MLP neurons of a small language model. Each row is named by its layer, matrix (up: input weights) and neuron, and shows model dimensions 272-367. Each number is 128 + 32 x the weight over its row's rms, rounded and kept within 0 to 255. Numbers have three digits each.
After each neuron's rows, "fires after" lists the tokens most often just before its 100 highest values on Wikipedia text that the model never trained on. A number after a token or word is its count.

L5.up462:127078115136119120147126134159147105110124163136123150132077094117187148114153107116112151084143155137111065146090184147160124077148131117096134159122170118107138091185173130122129148082139183134126115112168073157144155136137179106129076106106155100154063093112164104148164133077135150214
fires after: " the" 50, " The" 17, "W" 9, "H" 5, "." 5

L5.up502:123052151116160064125141144157153152129160149126117172136100134165123154149161101138116098112174083081043105156139124113139098152181128108117124082103138130128171127180156131165122074127123151160133116111104125063118119153125172171092148142082073136112120111057101144196127130194150127126
fires after: " " 88, "s" 5

L4.up827:104105097180159114117147207172135104181100114215132166121168114148086149132053110154119100127166119120158115127184120113132105086167084146109130167127119146146119109078167151138145149129158119184131120152161082113088105159112134162144154172134139165210106122120137085147092132123180161106
fires after: "p" 16, "c" 13, " P" 12, " de" 12, "s" 9, " S" 9

L5.up1098:141095151162144071105165106140143188153159160183109090119122157108117073157115107141134065141166078097159195135171139134200068154152153151124153136154094158157095105145116103150083131100133152159171107122145184153093132139137130192167107125146104099107187109133086180145128148111100182105
fires after: "per" 14, "ur" 13, "form" 10, "th" 8, "man" 6, "s" 5

L5.up556:148082103100130081128167172184133178109094138081163172110094144172155124134059155124134125126140091078115085118143167168194162087143139170117173145107164134099173103132146100110099153117158155149138114133109113125082062141101115179185093188088139105188084102117116108125124109105211140087
fires after: "." 25, "s" 22, "c" 12, "hi" 8, "H" 7, "y" 5

L4.up1055:084080145130196115165202142122098077091084107167136133097055107161109126141165107089130091154155107125078096076116128044168091131209090111138106157090185059114102117125100097127154160105207142135104097104089108109125088163200172120142118086063114116169089141085142084120176129099170146169
fires after: " |" 25, "." 24, " " 16, ")." 4

L5.up186:136108116219150112131186146118140110222138123159111146108146118173159103144135153063145074119144107077168151137119130103151083180144101121128118148115105114117122120095188143152113141082100143164132075069122139172117088089164117140130133204086125115187101153199166145197164069121149141112
fires after: "s" 28, " S" 19, "w" 9, "st" 6, "t" 4

L5.up1378:151085090138206059145152131136136081120113146151089134104110121129146133146159105103144135129153128169108130137123149110160108085153143135080133188117182160141079126117162102150132141101184123127119057127103129152126180125127135086181151135058081117186160170128102046154105164139147151163
fires after: " |" 52, "." 13, ")" 7, ")." 4

L4.up1107:153059183119137109100119152136117104139177098132126142083100108143135187173133083076169113129162075130099062136131142130117143151147145122130069081124134145183089144100136148157088149134110198145109089171124164150106099161089162158083156137118066142082126108127145130141102135095231089118
fires after: " " 58, "s" 12, " di" 10, "ra" 5, " O" 5, " S" 4

L5.up1134:091177154122137126114149088081132189158076160143140134140166114137165153159153125073096116120140128158121090180139145073148142084182126177167159157153147117092160080085147101114137113132157109179134174133115170077136073103183123102191117142109091145160110158125156081146085168191158151184
fires after: " S" 23, " K" 13, " d" 11, " Sh" 10, "s" 8

L5.up1519:113188119179121095137116163119138149187129165183119112159107103091130196140132126163116120115161111154151120148145158169167141103150131117119146154115091113132143174102153149134130158138223110137207174145165147119147108143092158102174102067084132208090148082111128070111134165041142171104
fires after: "," 31, "." 10, " G" 7, " g" 6, " (18" 5, " K" 4

L5.up1148:134151132182137123129183109117138096178128168117128078126176134118092205129180157120125082117135153178099174063151166104176112120129084157089113154088131118190109155081083123162122169153163168162149136167131132198183090098078126100111134094100145200115132117078135081160066127115147130150
fires after: "n" 22, " re" 10, " represent" 6, " Re" 5, " Na" 5, " consider" 5

L5.up489:074123126122150089115122110105095192187139133141091101101137122083155185115142102172146074113148158107140114183179167134136146098142107165158164108117153148139100173118114151127127137137125128120136176138189109121166131172076142076162134102096146175147163116147148115132107111116077143109
fires after: "." 46, "," 40

L4.up571:119127116156155111113148080150129096089098156105126083143101103127134143132086107096120101101146115089116162127147229140118119144163108153100094114121172118174105117116166109143126146047162103127112103127104061115114115080146152119175096158071170089072100143085156149110103143151114204123
fires after: " the" 16, " st" 8, " F" 8, "right" 7, " f" 7, " m" 4

L4.up7:136120134090198050151124100094117166132131087091085105130100175119127143116147135113113085131151110119109084121144117087151140189141153060118129122094143122123172085144090136158140098172126138143074122139096133118099119151138124119138144113094052130029125085105150177168095126196163116132
fires after: " " 56, " K" 6, ")" 5

L4.up1471:154173152125135150131130101153102084087128098101138198067083141210136111161152183069134116149159081091117101056152139115150088161195113123153110170181121167129094075130100120183184095074089171130120116134080138177120142102108164165142149099106076203101118120131135112133143102125156163114
fires after: " " 28, "s" 20, "ra" 8, " T" 6, " |" 5, " S" 5

L5.up447:075182143133158089113160099175153173119084152116128147151142154115116178112128051154155080115146125103111155126129146116158144094153137093126141157133135097076105076041114120180153138100119064120136120133141179109138090140153143104129115185062169125150138123052117089150074195151163176078
fires after: "c" 23, "." 17, "k" 16, "s" 12, "-" 7, " K" 4

L4.up925:169150108148112165106119132097125156211106136065133161157136129141174160089131133149168053129142160104130126129133133086197133133148152194134138135137111139101137104170164108207157100164136138181114134128112163091109060163069117126161084116094131099093032123148123091179146182112188134115
fires after: "s" 24, "ch" 12, "ine" 10, "cu" 10, "is" 7, " Sch" 6

L5.up1025:085182102146142119162156107189073149101090137150135104176151118170132135146149113116124072102147140164116122167198166143144072156168068173184109189131108108092140111123172127137131119073214139147160102062119086125117095154137152110169062091109129128125126125118133095115159119140102151145
fires after: " the" 13, " be" 12, " Ho" 12, " The" 8, " St" 6, " st" 6

L4.up1526:080142128147152050167129157149149141174124054133116134081056112087127116143170117117126118122137169161125120154101173170141159086181128166168104131092083094128209068135151139092088127090106150122108109098101063145148111080114124122184124115075132118118134141140128081213138139120160148198
fires after: "I" 13, " I" 12, " H" 10, " Si" 6, " So" 5, " Ch" 4

L15.up941:204118145135140062126198079155168128143102147157112122055102102120158162140148082139149125096140092045160117131164171083139072148199105218145118148173128157109131088087098140127128140097176167122121065077077187155084106121171124107145121159134079153129086131135100101143160119169139171111
fires after: "s" 25, "'" 7, " S" 6, "ot" 5, "port" 5, "t" 5

L5.up366:105115162130148115197119065143159136092125084156091189157113117107090104127151131138109111102146144104085175115097148072117139102120145106134113104065092110153165068121113104134146104085141171152143061070164110128146165122068107111153167160107122125073173147123121050165160157107194097148
fires after: " f" 21, " F" 20, "ic" 8, "fu" 5, "ed" 4

L5.up1411:095160112142162118149171188150102109134116116191119150146133131123115188091138130102126136139135108112145084151148136111157160150168092141083082170144162090094116092101121122167117095093220100172099122132098204137110118113163127098152114080059158129140101131161126117153145149170150203177
fires after: " |" 42, " " 18, " L" 6, ";" 6, "," 4

L5.up817:117171125121139111106107158191119116128063171156126110116073090102139090197191103128100139126162112173133159105102131091143133117215108131179135164111119089165104070193137125152167177097115172145128103100154082152119104121103172070166141150061112162101117150158110117098090105156161131157
fires after: " St" 17, " T" 12, " F" 9, " st" 8, " f" 7, " 2" 7

L5.up420:079136144136152100164174091149102099129149116138105128074143102152148166146131056085136106146134077127104082116135139091150106123171097143092111214137214146075175094096142088137136175039216133173113099138097116119091144159156116097168151087068091092076134147134126081144180152154190148187
fires after: " |" 28, " 0" 19, " " 10, " 3" 4, " 1" 4

L4.up1484:089118197168171102138115112149109128089130127165115169130077110078121168152218144125121136116140124127144080136115118062157128137187114155108082105147185106131130070141132144155099133107125156168183060127150093147152106139126124098162131159096152180061102130123095088159138149134133159157
fires after: " 0" 19, " " 14, " F" 13, " f" 13, "|" 6

L5.up433:134105100099160172118131155082137185191163138151124126154091113138184185108137163091151119104149108091196134161118172158158083093162143176156152150092183121139140163190121123162081139103104186153177153094113127116131102095141124132077100134085137126178080128137125144154139141172124161158
fires after: "al" 27, "L" 19, " Al" 7

L5.up695:110121184103201044111131130139098136076129103115151132162153116103107098121146165110139094117182106142065142123168132122114107141199126136136057121100127169061200134152143104108112195129131085142102090144124117145067111109174191175156143108084108085113092059089101112194145147154115159091
fires after: " " 18, " /" 18, "|" 13, "2" 7, "0" 7, "N" 6

L5.up691:156116101125151093112137133121087181140128107110161180149106126113146227180102106120135103129146071112146155129213144159148152116143086196074109112080189154085129168135141121101108163167182119166115113115140190095118089142119130151155132147101051169188080066161157159157174129171217114167
fires after: "s" 39, "al" 10, " a" 8, "ry" 6, "ar" 6, "y" 5

L4.up949:137146115127180073121104135127120134159111086180113155073114122132106102103197149129137109139140119104130173117128159110152122142148123143125087118105105073157133140150130158128145154110114152147136109068167103147170118098141142082138135136055128160063104114147056116158124131150156134164
fires after: " K" 15, " F" 13, " 1" 10, " M" 9, " " 8, " U" 7

L4.up397:061195146090121114138151108128104149162105132143129151133104124163127125154170132099148107107125136150134148088142122159153112106167122117146111192088136148129169134090130086138160163106183131128070120139075096130101115143100114177138148086113177112116081121166101072153185139118147158147
fires after: " Da" 23, "n" 9, " a" 7, " an" 7, "tri" 6, "la" 5

L5.up779:070119152085160153150131128110114063151098168074160116067186110158165127114135115151192092156127145175157116059171154098180074174139106084148114146138100119138110105108155095161130089102142162214163129161141091109115055139097159122148156118100076194108093141072134063166130127138132143094
fires after: " P" 17, " p" 16, "P" 10, " B" 8, " |" 8, "s" 7

L4.up709:095211156127187068111127092077152058089173111111111131135132117149150134066110133160181141136172137110129119147119173161115089157105181113064126102115117193118078151143194069099104119092169136089157146143124169077118148175070166151065140115094170156115158084135085089133163144139121187100
fires after: "\n" 37, "s" 7, "us" 7, "en" 7, "ta" 5

L5.up1338:156141121082150103143159104102146147138133154143132158132154142088157160136108069117128131132147094099090126142182182105153123044231091176142089127077130125164085130079132147141095177108121129160077127145112150176129073099179203165111144094143158121131087076157164128151130120115153123175
fires after: "," 31, "s" 9, "im" 7, "f" 5, " ex" 5, "ock" 4

L4.up1259:139113155165150141145108129100140165139123091119103132083155130153105099065119123120098091122151148104098161074111172109153140062143101068099126164107114160107136122076096129128171161105136142167117129128137115230169097162103163079168134052092111175106104206193139131133137096138120108201
fires after: "it" 17, " p" 17, "n" 13, " re" 9, " N" 5

L4.up189:113126127136112157133155089168120197165085119170103145149185094137184156129110080121146112081139114075133089134134187130146100097104147168162136158143160144141083134051155143155117140146121122118130140125177150102098097179174122151133099110119141145105082122118109151120153141089089199127
fires after: "." 26, "ru" 10, "ol" 9, "ro" 6, " under" 6, " to" 5

L4.up1474:114209187152153059124158061134119168133151167102121170127156128104111144159177132149171122133158141124123074159138135186086128147110156106076151098101136156104112126146073136127123215129103115169152086178201181133116104107074137187129143172116158139150147108128081152160087202129135140121
fires after: " is" 23, "\n" 14, "ri" 9, "ry" 6, " design" 5, "s" 5

L4.up1143:120153171171138130102126162110131148128191163153098128143144107116196169128134153152145131112134161103086128184118159161159136113111142099143116150094089096076140060056133179176131135092105116098095110152092158165112115102142145106097118095079062110166076139139158129198165141178131167092
fires after: "d" 19, "n" 15, "." 11, "id" 8, "ard" 5

L4.up351:116132160107120084105147175131196125072174227150139107134085096078169117140135157124150113122159156107103120148096218112113106101143139123159183149118187139091107131099121173091083138064152151122110101140151092130191126141128161086119052100097122088137121110109126077146109125146103131157
fires after: " the" 30, " The" 22, "I" 13, " Mi" 6, "." 5

L5.up12:088174140122185046126122086104076149111068155095134164086127135177123127099093151051121120122173094144137107159134147121095125105204137159147124168095172092115191085140154089140120084054154105136170178151108129082120089117109152092109121154084059126155099118062119125130110163127189166127
fires after: " K" 23, " S" 11, " W" 8, "s" 8, "C" 7, " P" 5

L5.up119:121172156126127119109147122116084128155140123122131144097114103137136110148134145177124109123172065039125176147130148134138108056157107152146163178082116084151072115120143093129084127101128125122160109162225123164109128150146169160108116107141123134165141115137151104123146163098118158145
fires after: "st" 21, "e" 18, "p" 10, " re" 8, "com" 8, "s" 6

L5.up1113:064113115136134173147148089154085164161112140114134145104194137153137125189163112105093066089144111116131047113113141089181109148153183200154147162071129141140106103149150085182143134125155187178110166091146092189158060163082131156097120162129145094118128119185177140141137122102149128156
fires after: "ch" 19, "t" 12, " Sch" 5, " T" 5, "est" 5, "w" 5

L5.up0:148124134176108111127153108140145103147116151085111183120109145178126214158180164104181125127108113083130106118120104152199157134100080105046194166107132165129124056157152135084130119128098078144113144148138139246156139152135156101109087107104073169157075150134142125146151126118151110114
fires after: "," 47, "d" 4

L4.up1341:139150144118176136179109118165119152136130156111102175092127150115143092135146064129154124119141108132123155124135190086138097083142175148108146166082112114114155070126153100119138115101126118121162081143158117166084125173108175177051157114159127158101038066102103091149118110141125150118
fires after: "s" 25, "p" 16, " V" 10, " tr" 4

L4.up1047:171136229149096121216150079119130167153117157132093103123153165122128157102137100165135116124153070121116087118146139154197093166137124127156196143169105108089086115142079089068134135134128083128167144135177187092096062170133163155171049144132126162148134076128120137117127141144113118128
fires after: "ar" 13, "th" 13, "ag" 10, "ch" 6, "am" 5, "ur" 5

L5.up772:132137141122172080094178151110117112138087092124157137121064128135124175160085146111144122135147105135148125123129148115140118143176105158119129129124160132131156116114126081140190112128106119147124103116101126116090105141050158145103150182033066164106095128148126080147094110158211214146
fires after: " " 25, " S" 22, "S" 16, "s" 7, "y" 5, "D" 5